MLP neurons of a small language model. Each row is named by its layer, matrix (up: input weights) and neuron, and shows model dimensions 48-175. Each number is 50 + 15 x the weight over its row's rms, rounded and kept within 0 to 99.
After each neuron's rows, "fires on" lists the tokens most often at its 100 highest values on Wikipedia text that the model never trained on.

L10.up433:53 50 71 32 56 36 44 61 51 44 47 44 58 67 74 65 57 68 20 58 51 36 24 37 49 31 51 68 66 77 62 58 35 63 39 42 23 68 46 68 12 34 56 40 14 55 48 65 54 66 44 50 49 39 54 65 56 62 75 41 33 59 68 30 38 14 86 60 25 39 31 54 52 26 27 26 25 11 38 86 51 36 15 38 45 36 63 59 57 43 47 66 58 30 33 59 78 33 44 49 39 61 47 56 53 50 61 51 71 66 49 45 86 53 53 63 57 53 55 64 43 31 71 46 78 78 65 60
fires on: ".", "\"", "us", "i", "di", ","

L16.up628:50 53 60 82 57 59 31 62 41 46 61 44 56 42 55 33 61 33 66 13 63 38 48 51 99 40 48 52 26 59 25 69 61 37 60 62 50 62 50 57 60 45 59 28 50 48 53 47 68 58 65 41 37 46 36 50 82 46 72 83 40 75 56 63 73 68 50 27 40 39 57 50 70 51 31 55 09 50 58 51 50 58 48 38 46 63 41 42 34 42 63 52 68 46 39 69 58 61 20 11 20 51 33 66 62 53 65 43 47 59 49 57 56 32 54 65 58 32 51 87 55 53 70 73 34 61 73 47
fires on: ",", " and"

L4.up462:60 70 54 45 61 49 43 39 54 43 60 70 82 31 67 23 41 51 41 39 48 51 47 68 59 35 44 53 62 40 55 78 43 40 30 48 59 27 42 70 30 42 44 21 28 64 52 49 21 47 72 24 61 51 39 58 74 43 72 34 38 70 36 36 66 66 41 46 57 29 76 76 39 44 46 63 65 62 35 45 61 56 68 50 61 58 64 60 85 57 54 37 63 68 46 38 47 23 49 67 38 63 27 33 47 61 39 69 48 25 48 63 28 51 52 50 46 48 16 69 42 55 74 38 59 67 55 69
fires on: " to", " qu", " Qu", " To"

L13.up410:48 44 50 58 69 11 50 47 79 59 56 82 49 40 59 52 32 70 59 31 67 37 49 52 92 51 50 49 39 58 52 58 43 46 16 58 29 82 48 55 44 48 63 50 49 55 28 20 56 63 58 29 37 89 35 59 57 63 57 63 62 76 44 41 60 28 50 46 29 49 60 33 42 38 65 87 50 46 29 54 50 54 27 52 55 93 54 43 66 52 57 56 53 73 48 47 56 38 61 37 22 56 61 60 48 68 22 39 40 47 56 60 46 39 65 14 56 48 47 81 56 61 46 58 25 53 42 57
fires on: " of", " all", " conv", " Of", " both", " whether"

L9.up190:54 40 64 58 45 42 36 54 58 51 71 69 63 39 59 54 60 53 47 17 44 43 48 57 52 29 40 60 57 59 48 70 45 57 43 30 53 30 39 87 57 58 39 53 42 40 43 04 62 38 61 50 40 60 34 49 52 53 41 59 38 63 35 36 36 25 64 46 44 33 63 66 58 45 55 69 42 54 51 97 35 49 30 76 68 83 52 52 68 57 59 67 56 58 24 46 63 63 43 43 42 55 50 55 44 54 70 49 54 52 56 59 69 40 73 63 71 68 36 71 29 50 54 48 45 20 60 35
fires on: " member", " sent", " of", " appointed", "ed", " as"

L11.up503:32 59 68 66 52 30 47 70 49 42 41 18 43 38 55 48 52 55 46 37 67 47 30 57 51 13 61 54 78 88 47 95 36 63 58 43 21 78 55 60 59 33 60 42 52 43 64 58 38 45 54 47 42 76 08 38 52 38 54 65 67 71 45 47 55 33 71 29 67 66 72 57 61 24 43 54 38 57 44 52 56 51 50 37 37 64 42 43 73 51 37 44 22 41 44 56 64 65 65 50 53 43 17 65 79 39 82 48 35 71 77 41 25 32 46 57 54 64 37 69 64 64 66 58 58 52 78 44
fires on: " |", "|", " -"

L6.up733:52 56 60 50 58 42 62 40 50 43 27 65 50 32 50 42 49 58 44 56 59 48 06 68 76 46 42 69 66 58 52 82 77 40 31 35 60 45 44 67 47 68 52 31 43 93 79 36 22 57 44 45 62 55 44 49 55 56 66 58 38 56 26 41 62 74 41 37 34 64 62 69 50 52 46 54 31 28 24 32 54 53 65 64 72 63 60 48 62 71 64 53 33 58 54 64 44 32 54 76 41 54 74 63 55 67 49 55 51 52 45 73 40 43 37 68 48 23 48 49 36 62 75 66 66 72 47 30
fires on: " to", "t", "d", "to", " To"

L11.up437:36 64 71 46 41 17 37 54 70 45 71 52 41 52 54 28 54 43 69 54 71 53 65 52 66 51 70 62 69 41 49 42 41 52 12 45 17 59 42 57 82 67 54 45 60 39 74 83 60 34 41 73 26 39 38 42 53 53 55 57 45 49 45 36 39 44 48 55 53 58 40 70 59 66 35 60 59 58 57 49 64 62 32 29 58 42 42 46 60 55 40 55 84 87 46 27 54 60 47 47 40 51 58 22 31 52 66 37 55 34 59 50 46 51 40 26 58 29 43 56 38 52 43 38 49 52 47 30
fires on: " |", "1", "2", "7", "9"

L16.up3:35 38 35 63 57 47 28 74 48 48 77 48 49 32 43 61 84 53 34 16 32 58 42 38 61 52 65 72 53 33 66 59 46 60 56 49 75 67 39 48 62 66 52 57 60 37 52 46 35 45 29 41 56 37 24 48 81 68 52 66 40 55 32 64 64 63 65 59 64 34 45 65 72 50 35 65 16 56 54 61 64 58 47 58 41 57 39 41 53 51 77 50 54 62 33 54 63 57 35 54 36 47 45 63 65 63 40 40 56 56 83 50 53 74 68 64 21 40 71 78 27 41 99 43 20 32 55 16
fires on: " the", ","

L12.up729:59 65 60 73 55 50 46 37 73 53 27 34 53 72 67 31 51 57 40 23 41 33 52 42 16 15 62 65 48 66 46 79 42 31 51 41 47 73 46 77 54 33 34 37 27 54 40 49 64 48 74 43 42 65 46 54 57 57 32 42 70 47 40 74 71 34 49 36 62 53 43 68 72 42 70 48 36 49 46 31 46 32 34 15 43 51 35 39 58 49 83 51 35 45 45 55 54 63 63 39 51 60 23 46 69 31 44 51 60 37 77 42 41 45 54 37 48 49 57 82 44 52 59 59 43 52 55 49
fires on: " where", " as", "pl", "#"

L9.up646:31 29 55 48 54 61 45 45 54 44 64 85 88 72 55 60 58 44 74 55 54 54 41 19 78 33 31 58 82 87 62 70 38 09 37 46 58 79 50 47 40 60 93 12 24 51 35 52 40 61 40 25 48 71 50 60 56 60 54 48 58 31 45 18 44 36 65 47 69 44 33 53 63 55 70 51 38 34 38 44 45 53 40 24 33 64 51 40 30 46 65 32 64 61 66 52 69 38 44 63 51 54 30 72 51 59 52 33 49 54 69 37 50 54 73 58 39 53 42 46 38 45 34 71 58 37 62 42
fires on: " version", "s", " features", " mo"

L7.up239:28 59 69 68 47 48 37 49 51 47 59 42 65 45 55 30 68 67 42 48 67 07 25 40 51 53 47 54 47 75 41 61 37 43 54 60 36 65 42 39 69 41 78 07 46 36 69 42 40 72 70 54 48 22 37 37 99 61 55 57 41 67 15 51 49 46 44 60 56 55 48 33 63 37 47 60 45 43 77 57 66 60 27 44 80 34 43 50 61 61 66 56 62 81 46 15 66 60 55 73 45 49 45 45 35 43 57 56 46 72 51 36 35 63 41 64 47 38 52 49 24 49 54 49 48 53 63 72
fires on: " |", "|"

L12.up23:20 62 51 56 91 53 13 39 54 48 53 18 43 79 82 71 40 70 41 30 43 42 50 31 58 51 68 79 59 60 59 59 43 52 59 46 61 58 49 64 43 45 66 43 20 50 24 44 32 45 39 53 42 47 18 51 60 40 53 44 58 49 57 43 52 26 60 70 67 63 67 40 42 44 47 42 33 43 55 60 51 74 65 56 50 44 45 48 63 59 52 76 55 58 49 52 46 68 50 65 42 49 38 55 64 67 56 41 53 40 65 24 45 60 74 59 47 52 45 59 39 66 79 45 29 48 45 20
fires on: " the", ":", " st", "Comm", " each", " a"

L10.up5:65 58 88 71 43 68 43 45 50 44 58 52 59 43 66 57 45 81 62 33 52 32 75 99 75 46 40 80 63 57 60 84 33 24 53 53 67 64 51 59 39 54 74 40 32 66 50 44 30 50 23 27 52 48 24 31 74 66 60 53 38 81 74 39 35 58 41 32 50 48 51 63 61 51 49 58 02 39 33 77 54 63 55 43 29 73 52 51 55 83 56 67 51 43 30 70 47 49 47 50 44 35 32 50 78 64 67 35 55 35 39 44 26 42 40 63 46 61 29 79 72 52 45 28 30 54 47 46
fires on: " of", " under", " on", " |", "s"

L7.up211:39 69 54 66 58 69 52 62 46 48 29 85 44 21 45 36 47 67 40 25 57 38 47 51 62 47 57 66 45 58 37 58 50 44 34 62 68 83 46 69 39 55 63 41 41 50 37 20 28 67 26 38 54 43 43 54 52 82 67 42 40 53 26 37 22 59 56 34 54 81 53 23 52 41 60 63 43 51 49 60 46 98 41 47 49 44 26 51 61 54 19 84 56 58 52 40 46 66 58 70 45 56 32 63 62 55 55 45 43 15 65 54 17 51 56 50 15 52 49 66 69 48 63 51 52 70 70 38
fires on: " The", "The", " the", " U"

L10.up468:43 63 94 46 61 37 40 55 46 50 49 56 39 40 76 18 52 45 51 48 46 40 38 49 63 26 51 57 42 45 46 67 58 47 50 69 45 82 37 59 30 51 56 46 53 90 57 51 37 57 49 52 10 79 40 60 54 69 70 43 49 43 27 71 79 32 53 20 57 56 74 49 41 54 41 34 35 63 23 69 72 59 35 55 89 88 46 42 61 35 36 76 30 55 32 66 41 38 58 63 37 54 48 82 40 47 51 66 50 49 57 59 65 22 68 54 55 71 39 80 52 20 44 53 49 58 67 42
fires on: " of", "a", "the", " br", " dem", "to"

L14.up314:45 64 80 37 34 57 39 55 41 37 30 48 48 61 67 49 48 62 63 34 59 31 68 71 46 38 44 41 42 45 76 57 16 38 63 53 35 20 29 63 50 43 71 47 84 52 40 27 36 62 42 29 70 29 52 52 49 32 63 68 58 63 63 41 63 41 56 18 26 67 54 56 38 61 50 62 57 35 51 29 78 70 39 53 52 64 25 62 82 86 63 65 50 62 50 67 63 66 43 47 44 61 24 60 62 55 61 62 66 33 38 30 00 51 59 55 32 79 43 62 32 53 53 59 53 42 50 55
fires on: "-", "\n", "|", " The", "\n "

L14.up613:57 65 74 65 51 70 35 66 40 49 65 52 54 51 45 44 52 55 73 27 36 37 56 53 32 04 63 69 55 64 56 84 37 45 46 59 69 89 52 46 41 32 56 39 45 40 62 36 24 48 49 40 41 51 01 32 73 62 58 54 53 86 52 57 46 47 52 25 64 48 60 54 58 44 27 45 14 35 38 58 56 66 43 38 19 72 36 32 64 78 57 45 50 46 27 59 64 67 53 39 35 34 42 58 65 53 76 39 51 42 51 39 52 33 51 55 63 84 53 80 61 71 64 57 37 49 81 32
fires on: "-", ",", " |", " of", "|"

L7.up649:41 29 55 48 59 37 48 78 88 54 70 66 32 43 35 61 37 79 39 17 63 32 51 36 65 46 73 53 35 77 69 43 48 43 25 41 35 39 23 54 50 43 53 43 53 34 54 29 41 50 31 40 44 90 35 77 81 27 73 52 45 51 50 45 55 20 59 43 63 68 50 66 55 32 61 48 59 45 38 45 67 59 52 42 53 64 44 40 52 43 73 57 48 68 29 43 76 51 52 80 34 72 51 47 39 69 44 32 70 53 72 41 82 39 34 36 57 60 52 54 47 68 59 32 40 62 43 66
fires on: " Pe", "inn", " pal", " Pal", "ff", " Cam"

L16.up366:39 45 58 39 72 34 78 64 52 40 83 35 48 46 52 65 57 41 58 53 28 52 34 46 48 56 76 59 48 33 45 73 35 35 31 41 47 62 44 57 38 71 92 00 46 39 57 26 49 55 64 67 46 47 34 49 83 45 61 50 50 48 30 53 22 34 50 62 51 35 39 45 70 32 52 31 57 41 30 67 47 40 71 44 35 56 64 66 26 48 48 47 39 54 48 40 77 31 55 63 35 61 39 34 55 56 44 52 47 47 27 97 75 64 57 47 39 43 45 80 39 65 80 68 28 48 73 67
fires on: " and", ",", " &"

L4.up601:59 57 39 31 37 47 40 69 68 42 60 66 67 34 55 29 25 66 26 33 59 28 54 36 75 60 48 56 71 65 69 53 66 47 52 60 05 40 36 68 28 44 64 32 61 48 57 56 47 50 63 25 70 65 26 74 67 45 55 31 59 66 29 34 65 29 70 33 34 62 45 25 39 42 37 49 56 24 54 52 62 32 75 27 54 78 61 46 68 68 51 48 63 70 32 58 44 58 40 60 33 73 57 38 47 67 33 34 65 23 54 52 73 45 76 69 42 58 30 35 58 38 60 55 31 58 48 66
fires on: " cr", " Pal", " dep", " pal"

L5.up335:29 76 44 68 32 54 30 40 79 49 69 58 55 76 60 47 34 53 28 31 44 55 74 53 42 33 69 58 78 63 55 83 07 46 48 49 46 51 33 32 41 58 49 41 41 67 63 54 61 68 33 48 40 35 38 53 52 27 59 51 60 49 57 27 59 58 71 37 61 49 34 70 72 48 77 21 31 26 50 48 70 68 55 53 57 37 48 54 76 59 64 57 48 68 59 47 42 64 54 61 31 53 42 13 81 52 69 47 65 41 65 54 29 09 50 34 22 58 53 43 51 43 63 80 54 29 60 59
fires on: " =", "″", ":", "′"

L16.up360:29 68 45 59 58 68 57 59 67 17 42 48 76 48 54 41 64 54 64 28 52 69 66 23 68 17 53 37 56 50 44 66 36 55 30 39 39 47 31 46 43 46 76 31 28 55 62 16 62 36 56 55 30 54 41 51 92 69 85 61 72 46 36 56 53 22 37 48 82 41 30 66 62 45 57 39 21 61 56 43 47 54 57 58 71 63 43 50 44 52 51 53 43 62 57 63 67 46 37 47 22 63 29 53 57 54 67 62 53 33 49 51 45 34 32 45 52 41 34 45 48 52 64 62 34 36 53 33
fires on: " |", " =", "now", "-"

L13.up646:40 75 72 37 59 65 43 65 63 36 85 43 69 58 42 53 58 70 49 48 42 57 59 47 70 03 35 34 44 82 53 99 40 37 43 71 45 83 49 58 23 37 66 34 31 27 59 45 36 32 35 40 38 52 33 48 62 55 68 58 78 68 47 45 46 36 55 38 56 83 60 77 68 42 55 53 32 26 49 41 51 73 66 55 55 69 51 64 40 54 80 43 38 35 25 66 40 58 51 70 25 56 39 25 71 52 60 66 53 57 59 46 41 51 39 66 39 33 42 77 50 46 41 42 44 42 96 60
fires on: " is", ",", " was", " (", " |", "s"

L11.up537:42 57 67 56 70 54 54 52 44 53 51 55 41 38 69 60 24 67 35 32 60 37 48 79 78 39 36 63 62 49 83 54 58 42 40 36 76 80 49 76 51 49 59 44 43 73 56 51 46 62 62 53 28 65 35 57 33 54 53 41 09 54 29 42 45 53 65 26 58 58 53 58 56 51 52 68 33 56 24 56 29 37 28 60 47 80 55 40 64 50 33 79 77 58 50 71 52 42 49 49 43 43 57 69 38 89 41 36 50 51 65 43 60 48 76 51 44 94 29 80 21 42 76 39 34 36 63 48
fires on: " of", " e", " E", "a", " di", " no"

L12.up443:39 63 49 52 51 55 35 58 72 24 40 45 46 84 68 46 51 35 50 13 50 32 53 69 50 48 52 45 54 30 40 59 26 48 48 39 24 61 49 77 64 40 68 38 61 55 53 28 28 54 72 59 18 53 50 79 66 26 67 69 37 70 44 53 30 44 73 40 49 44 38 63 43 41 40 36 62 54 53 62 71 56 55 46 65 63 58 67 71 62 52 53 55 48 28 41 82 54 48 63 32 64 50 24 58 48 42 52 75 54 55 48 55 13 66 60 50 40 62 60 51 76 60 62 54 22 80 65
fires on: " but", "\n", " gra", "See"

L6.up533:37 72 58 62 51 39 37 60 46 32 66 24 48 81 70 28 43 53 43 44 64 44 47 68 50 55 32 40 61 47 42 64 10 48 34 56 34 37 39 49 57 42 81 37 56 57 66 29 57 57 75 43 43 36 37 53 75 31 67 61 58 62 13 32 55 66 73 48 69 66 33 19 48 42 56 48 50 46 42 71 61 56 52 34 80 46 43 50 50 53 67 57 74 61 37 40 89 49 51 60 29 56 37 33 44 56 62 92 67 61 57 39 34 37 46 51 47 47 58 46 43 61 63 71 54 46 66 62
fires on: " |", "\n"

L3.up169:40 25 37 54 68 61 46 44 83 42 84 34 67 34 63 28 50 57 44 36 60 53 41 25 68 50 79 51 48 38 69 49 40 52 55 42 43 54 38 75 51 70 61 14 43 30 52 40 68 56 77 37 40 62 35 84 44 62 51 30 37 54 39 68 61 26 46 42 50 49 76 40 46 55 56 77 49 42 64 71 68 38 11 61 66 76 65 54 54 32 52 50 57 57 65 39 71 51 45 64 38 70 39 36 39 62 37 29 57 44 60 43 71 43 72 35 50 42 18 59 57 51 64 54 26 49 60 67
fires on: " conv", " fe", " pal", " j", " cat", " cr"

L9.up449:34 68 54 60 43 44 59 67 39 62 57 33 33 31 45 65 62 48 42 58 28 29 25 54 43 51 59 55 44 43 72 42 60 58 12 53 49 52 48 48 56 54 49 31 19 49 58 53 25 68 39 50 64 68 43 58 70 49 77 54 34 50 53 70 40 30 72 54 37 68 36 59 60 52 61 11 48 27 57 87 41 75 46 47 38 46 39 41 37 27 43 58 22 50 47 64 55 34 48 56 53 49 65 52 40 59 55 48 52 59 55 88 65 46 77 65 32 58 42 57 09 54 43 39 81 40 63 39
fires on: "\"", "H", "B"

L4.up310:11 83 50 50 50 56 35 41 57 48 28 49 75 58 57 30 71 38 49 41 41 48 46 55 28 05 52 30 77 38 32 64 34 51 30 30 51 63 49 53 51 40 32 51 24 33 68 52 81 45 68 52 58 49 58 54 51 33 54 54 65 51 45 45 41 39 61 38 69 63 21 87 78 53 54 46 45 54 47 59 59 53 54 27 65 37 42 57 79 56 65 53 53 57 44 33 70 47 54 31 45 51 39 36 65 31 52 63 61 41 63 53 46 38 44 55 51 51 63 51 33 62 69 64 46 40 59 24
fires on: " as", " ="

L10.up538:50 48 67 45 71 39 41 68 50 31 69 57 46 19 52 44 27 54 48 37 74 31 55 72 60 31 60 44 29 52 57 64 58 34 59 56 37 57 46 63 75 51 54 62 57 57 42 06 27 66 47 43 44 53 42 63 45 77 86 63 37 55 29 53 51 56 50 58 53 66 58 43 45 37 29 50 59 58 41 99 34 52 19 43 46 77 20 29 70 51 37 95 50 49 11 48 42 47 47 61 43 52 53 71 52 67 52 43 40 55 50 50 58 51 74 40 50 70 26 62 57 68 73 49 59 40 59 57
fires on: " of", " Bol", "-"

L7.up449:56 64 44 70 61 56 54 67 48 43 59 39 33 55 62 35 52 56 48 35 31 48 56 43 44 03 50 52 65 44 67 67 45 56 57 55 55 86 47 29 64 22 63 45 50 55 61 42 44 45 40 35 46 92 41 42 53 48 64 46 47 64 59 26 66 44 53 19 64 65 73 52 79 13 42 46 36 36 10 61 55 78 47 26 48 67 39 35 44 62 46 50 59 51 18 51 69 42 44 55 40 43 48 42 60 58 55 77 43 64 39 76 63 43 28 45 68 50 45 95 70 54 67 41 41 32 71 46
fires on: ":", ",", " /", " |", ";", " at"

L7.up610:41 48 65 74 42 59 44 35 43 58 68 57 71 64 55 21 57 47 77 56 44 61 50 77 45 46 57 56 53 36 54 45 53 47 00 54 19 58 49 58 56 55 36 43 33 32 33 40 52 65 77 41 44 62 56 48 69 44 65 66 29 50 28 47 27 48 64 42 44 41 45 60 71 54 35 38 58 33 71 69 46 36 53 29 40 79 36 22 29 55 39 60 67 70 52 41 50 71 33 43 51 47 59 63 49 45 62 59 52 53 36 74 51 62 40 59 49 67 52 71 47 34 26 51 77 53 63 73
fires on: " announced", " released", " release", " role", " cast"

L11.up51:29 63 87 63 47 49 52 27 61 56 54 84 38 43 26 54 45 60 57 42 41 65 64 36 58 40 42 78 38 45 56 66 44 56 00 05 43 57 48 74 46 52 39 35 53 45 68 58 42 52 41 46 45 12 38 50 81 35 47 60 51 49 27 27 70 51 56 56 35 23 43 41 53 44 67 59 53 11 31 67 67 43 20 63 67 53 42 31 66 51 46 48 68 43 53 54 79 37 68 38 38 54 52 50 78 50 50 66 48 41 30 58 56 57 47 36 52 81 50 70 49 40 57 53 61 65 61 60
fires on: " and", " &", "t", "n", "ic"

L14.up81:57 43 68 74 58 38 49 48 64 35 32 42 42 77 61 61 50 49 39 31 45 68 20 37 81 51 71 55 68 32 46 59 54 36 21 53 55 33 47 33 37 62 59 23 23 52 52 24 49 66 37 49 32 61 42 49 76 50 62 60 39 36 45 57 38 16 52 55 50 50 38 70 67 20 58 44 51 50 53 92 31 44 49 36 39 40 49 45 28 67 46 47 52 46 58 61 78 33 43 41 23 47 77 61 46 50 41 47 50 58 33 88 50 51 35 31 36 20 56 72 63 42 54 51 46 66 17 53
fires on: " and", ",", " 1", "1", "3"

L10.up71:46 68 74 67 47 44 57 49 48 26 53 51 50 62 64 60 53 51 45 45 49 46 55 61 87 51 29 48 58 30 39 74 36 48 50 48 28 46 37 59 52 36 64 39 51 63 59 70 45 48 80 68 34 23 31 52 84 55 59 62 58 55 36 67 56 69 42 44 68 74 51 31 47 42 57 51 51 39 29 90 41 57 55 52 93 42 44 44 30 60 65 78 50 48 42 68 64 40 36 54 13 57 39 43 36 57 55 83 72 59 53 23 53 40 86 55 54 40 43 59 43 41 61 67 69 48 74 59
fires on: " |", " 6"

L10.up84:36 70 56 34 72 22 57 67 65 35 58 61 34 60 56 64 49 43 45 63 63 73 69 45 69 63 53 45 63 60 52 46 41 51 48 66 22 76 24 32 79 81 71 50 57 80 74 59 45 49 43 46 46 53 34 61 34 39 55 78 50 51 63 53 57 39 48 61 51 34 36 66 57 43 67 42 41 36 51 32 34 41 64 44 64 13 55 53 35 33 57 39 62 73 72 27 44 35 69 54 31 76 59 31 33 41 73 49 71 60 48 37 91 41 51 25 49 55 41 49 30 44 64 37 60 57 51 51
fires on: "f", "2", "4", "9", "8", "7"

L12.up675:49 48 44 68 48 38 50 52 74 53 35 39 65 61 56 54 40 54 45 63 36 72 56 40 63 53 67 50 60 47 50 67 47 75 48 49 71 61 32 53 38 57 61 39 62 30 44 51 37 41 49 56 41 53 49 46 56 75 71 44 64 57 32 27 63 70 70 20 54 60 82 38 71 30 53 38 53 32 24 48 41 74 52 43 69 40 26 28 61 74 65 77 49 60 54 40 68 52 52 42 30 62 44 44 60 48 54 52 47 14 38 60 26 45 54 28 61 44 24 66 55 77 73 60 50 37 55 70
fires on: " of", "ta", "'", "."

L16.up398:67 51 74 38 28 53 51 32 81 62 49 34 82 51 56 34 54 64 37 36 07 58 35 70 61 55 52 52 47 45 53 51 44 57 52 41 63 62 46 74 47 58 37 20 58 33 50 48 47 50 62 53 33 44 51 46 47 85 76 45 57 52 40 96 50 32 43 31 51 61 42 65 82 32 72 59 35 22 32 45 47 45 41 34 39 52 37 35 35 65 50 51 54 76 56 33 54 32 51 50 49 56 60 35 54 63 60 76 52 37 42 69 59 43 42 32 46 31 13 66 23 47 31 55 34 40 48 56
fires on: "'", "W", " Life", " Place", " of", "St"

L9.up701:55 60 61 65 36 61 18 48 53 57 74 32 66 75 53 58 46 54 51 40 66 22 74 50 34 28 50 36 96 64 79 64 33 55 23 36 35 35 45 59 52 71 67 40 67 65 74 70 29 60 37 40 77 39 34 42 70 42 48 47 71 71 52 28 41 35 56 47 51 56 55 31 65 22 50 43 11 39 42 69 49 50 32 35 76 43 41 49 54 64 67 41 77 39 58 46 67 76 43 68 32 48 26 38 61 35 56 66 58 57 68 59 40 30 48 59 31 48 52 30 46 53 65 64 56 45 64 46
fires on: ",", " |"

L14.up523:47 66 50 60 43 71 63 59 74 55 15 54 68 66 53 21 54 46 33 36 60 86 40 59 48 39 62 48 36 49 20 64 24 78 39 32 42 61 40 54 58 40 34 40 51 29 24 35 74 51 65 73 56 68 40 67 54 38 79 61 49 71 34 39 34 65 44 24 61 72 78 64 78 35 42 57 45 40 55 48 28 60 45 56 60 50 21 36 68 59 13 49 32 43 59 47 70 49 57 66 31 65 33 45 53 42 31 50 60 21 47 58 66 44 39 48 32 54 48 77 59 44 43 35 75 45 47 53
fires on: "/", " as", " /", " As", " comp"

L12.up102:31 38 74 54 66 75 27 66 51 44 48 54 50 49 31 37 55 79 49 29 74 69 57 45 86 62 39 54 51 48 28 56 55 45 32 39 74 54 45 76 25 74 50 43 19 54 61 46 51 76 28 55 50 35 41 63 54 60 53 35 63 70 50 61 47 58 51 38 39 60 45 47 56 62 60 23 43 34 67 51 49 72 37 55 45 66 53 31 49 50 47 67 48 59 74 33 58 77 54 57 43 52 34 28 61 50 58 57 61 07 64 44 30 52 52 51 17 61 34 66 47 43 58 40 58 57 50 34
fires on: " the", " ins", " his", " their", " The"

L7.up443:38 52 45 75 56 41 67 78 65 57 29 47 70 24 58 39 66 47 28 49 30 68 35 59 31 51 79 48 41 42 60 66 22 75 60 50 49 66 30 30 58 53 49 33 59 43 65 04 37 55 57 51 41 61 36 46 59 57 65 49 62 67 50 67 14 39 39 47 59 50 75 60 67 47 61 87 56 57 51 60 61 56 60 62 66 50 34 41 76 72 40 51 24 58 44 34 62 50 52 66 33 56 56 27 34 49 83 56 49 39 40 57 45 43 43 43 47 59 61 76 35 45 72 39 59 35 50 73
fires on: " |", "  ", " /", " 9", "/", "{"

L12.up674:33 47 62 55 45 64 49 55 45 35 49 48 86 49 42 44 51 61 38 29 65 39 28 28 56 33 67 39 48 40 52 72 52 26 35 09 37 51 45 34 46 40 69 36 00 31 70 51 73 52 61 58 67 50 37 58 73 60 45 51 44 42 63 58 23 37 59 34 85 59 49 62 51 54 92 37 17 56 54 58 52 52 57 26 37 38 43 43 57 71 61 51 49 57 35 19 70 74 43 46 48 55 44 32 59 36 42 57 65 47 85 24 48 44 37 55 46 72 72 79 51 71 48 34 62 41 55 52
fires on: "-", " an", " as", " only", " Best", " first"

L7.up663:58 74 64 55 58 60 46 78 39 38 58 45 56 60 55 60 41 72 56 24 26 20 35 52 56 34 68 38 40 60 51 95 21 59 57 59 32 60 45 58 40 42 71 27 41 41 52 32 58 51 58 21 41 54 39 49 56 46 58 58 66 62 22 47 49 22 52 46 67 51 47 18 53 13 21 58 50 37 41 69 64 53 11 37 67 55 30 44 73 66 72 45 38 55 31 56 84 65 50 52 47 45 35 55 61 25 79 82 47 33 45 40 32 45 48 59 66 60 60 73 35 61 80 61 63 66 72 66
fires on: " (", ",", " |", "."

L3.up742:31 48 44 49 54 59 56 50 51 50 47 51 82 55 58 33 47 58 71 49 32 49 74 38 78 32 41 73 57 58 62 51 46 16 29 63 51 51 57 55 40 44 53 44 32 36 39 30 46 47 65 14 72 83 42 58 50 55 41 69 43 62 61 71 55 44 49 28 43 44 74 70 56 60 31 37 31 42 53 60 46 56 67 14 39 69 19 47 16 36 43 69 38 65 23 40 63 44 50 53 67 32 32 48 33 61 63 55 68 56 53 51 28 54 55 53 49 32 25 64 20 31 63 54 53 65 35 49
fires on: "s", "bo", " announced"

L14.up535:34 50 42 65 49 56 36 69 52 37 66 62 49 28 42 63 52 30 56 15 47 47 63 60 66 52 65 44 67 49 57 67 44 51 47 41 54 42 52 58 61 74 56 48 59 53 81 02 30 51 43 51 41 38 31 43 52 62 69 54 38 32 67 57 49 54 40 48 55 54 54 63 75 45 37 76 48 68 21 59 51 45 57 63 44 83 63 27 32 52 51 56 24 55 30 78 88 45 55 76 44 54 58 42 54 40 67 66 58 39 43 45 47 51 46 53 36 75 63 55 28 53 60 58 34 61 77 44
fires on: " the", " and", " pre", "s", " impr", " his"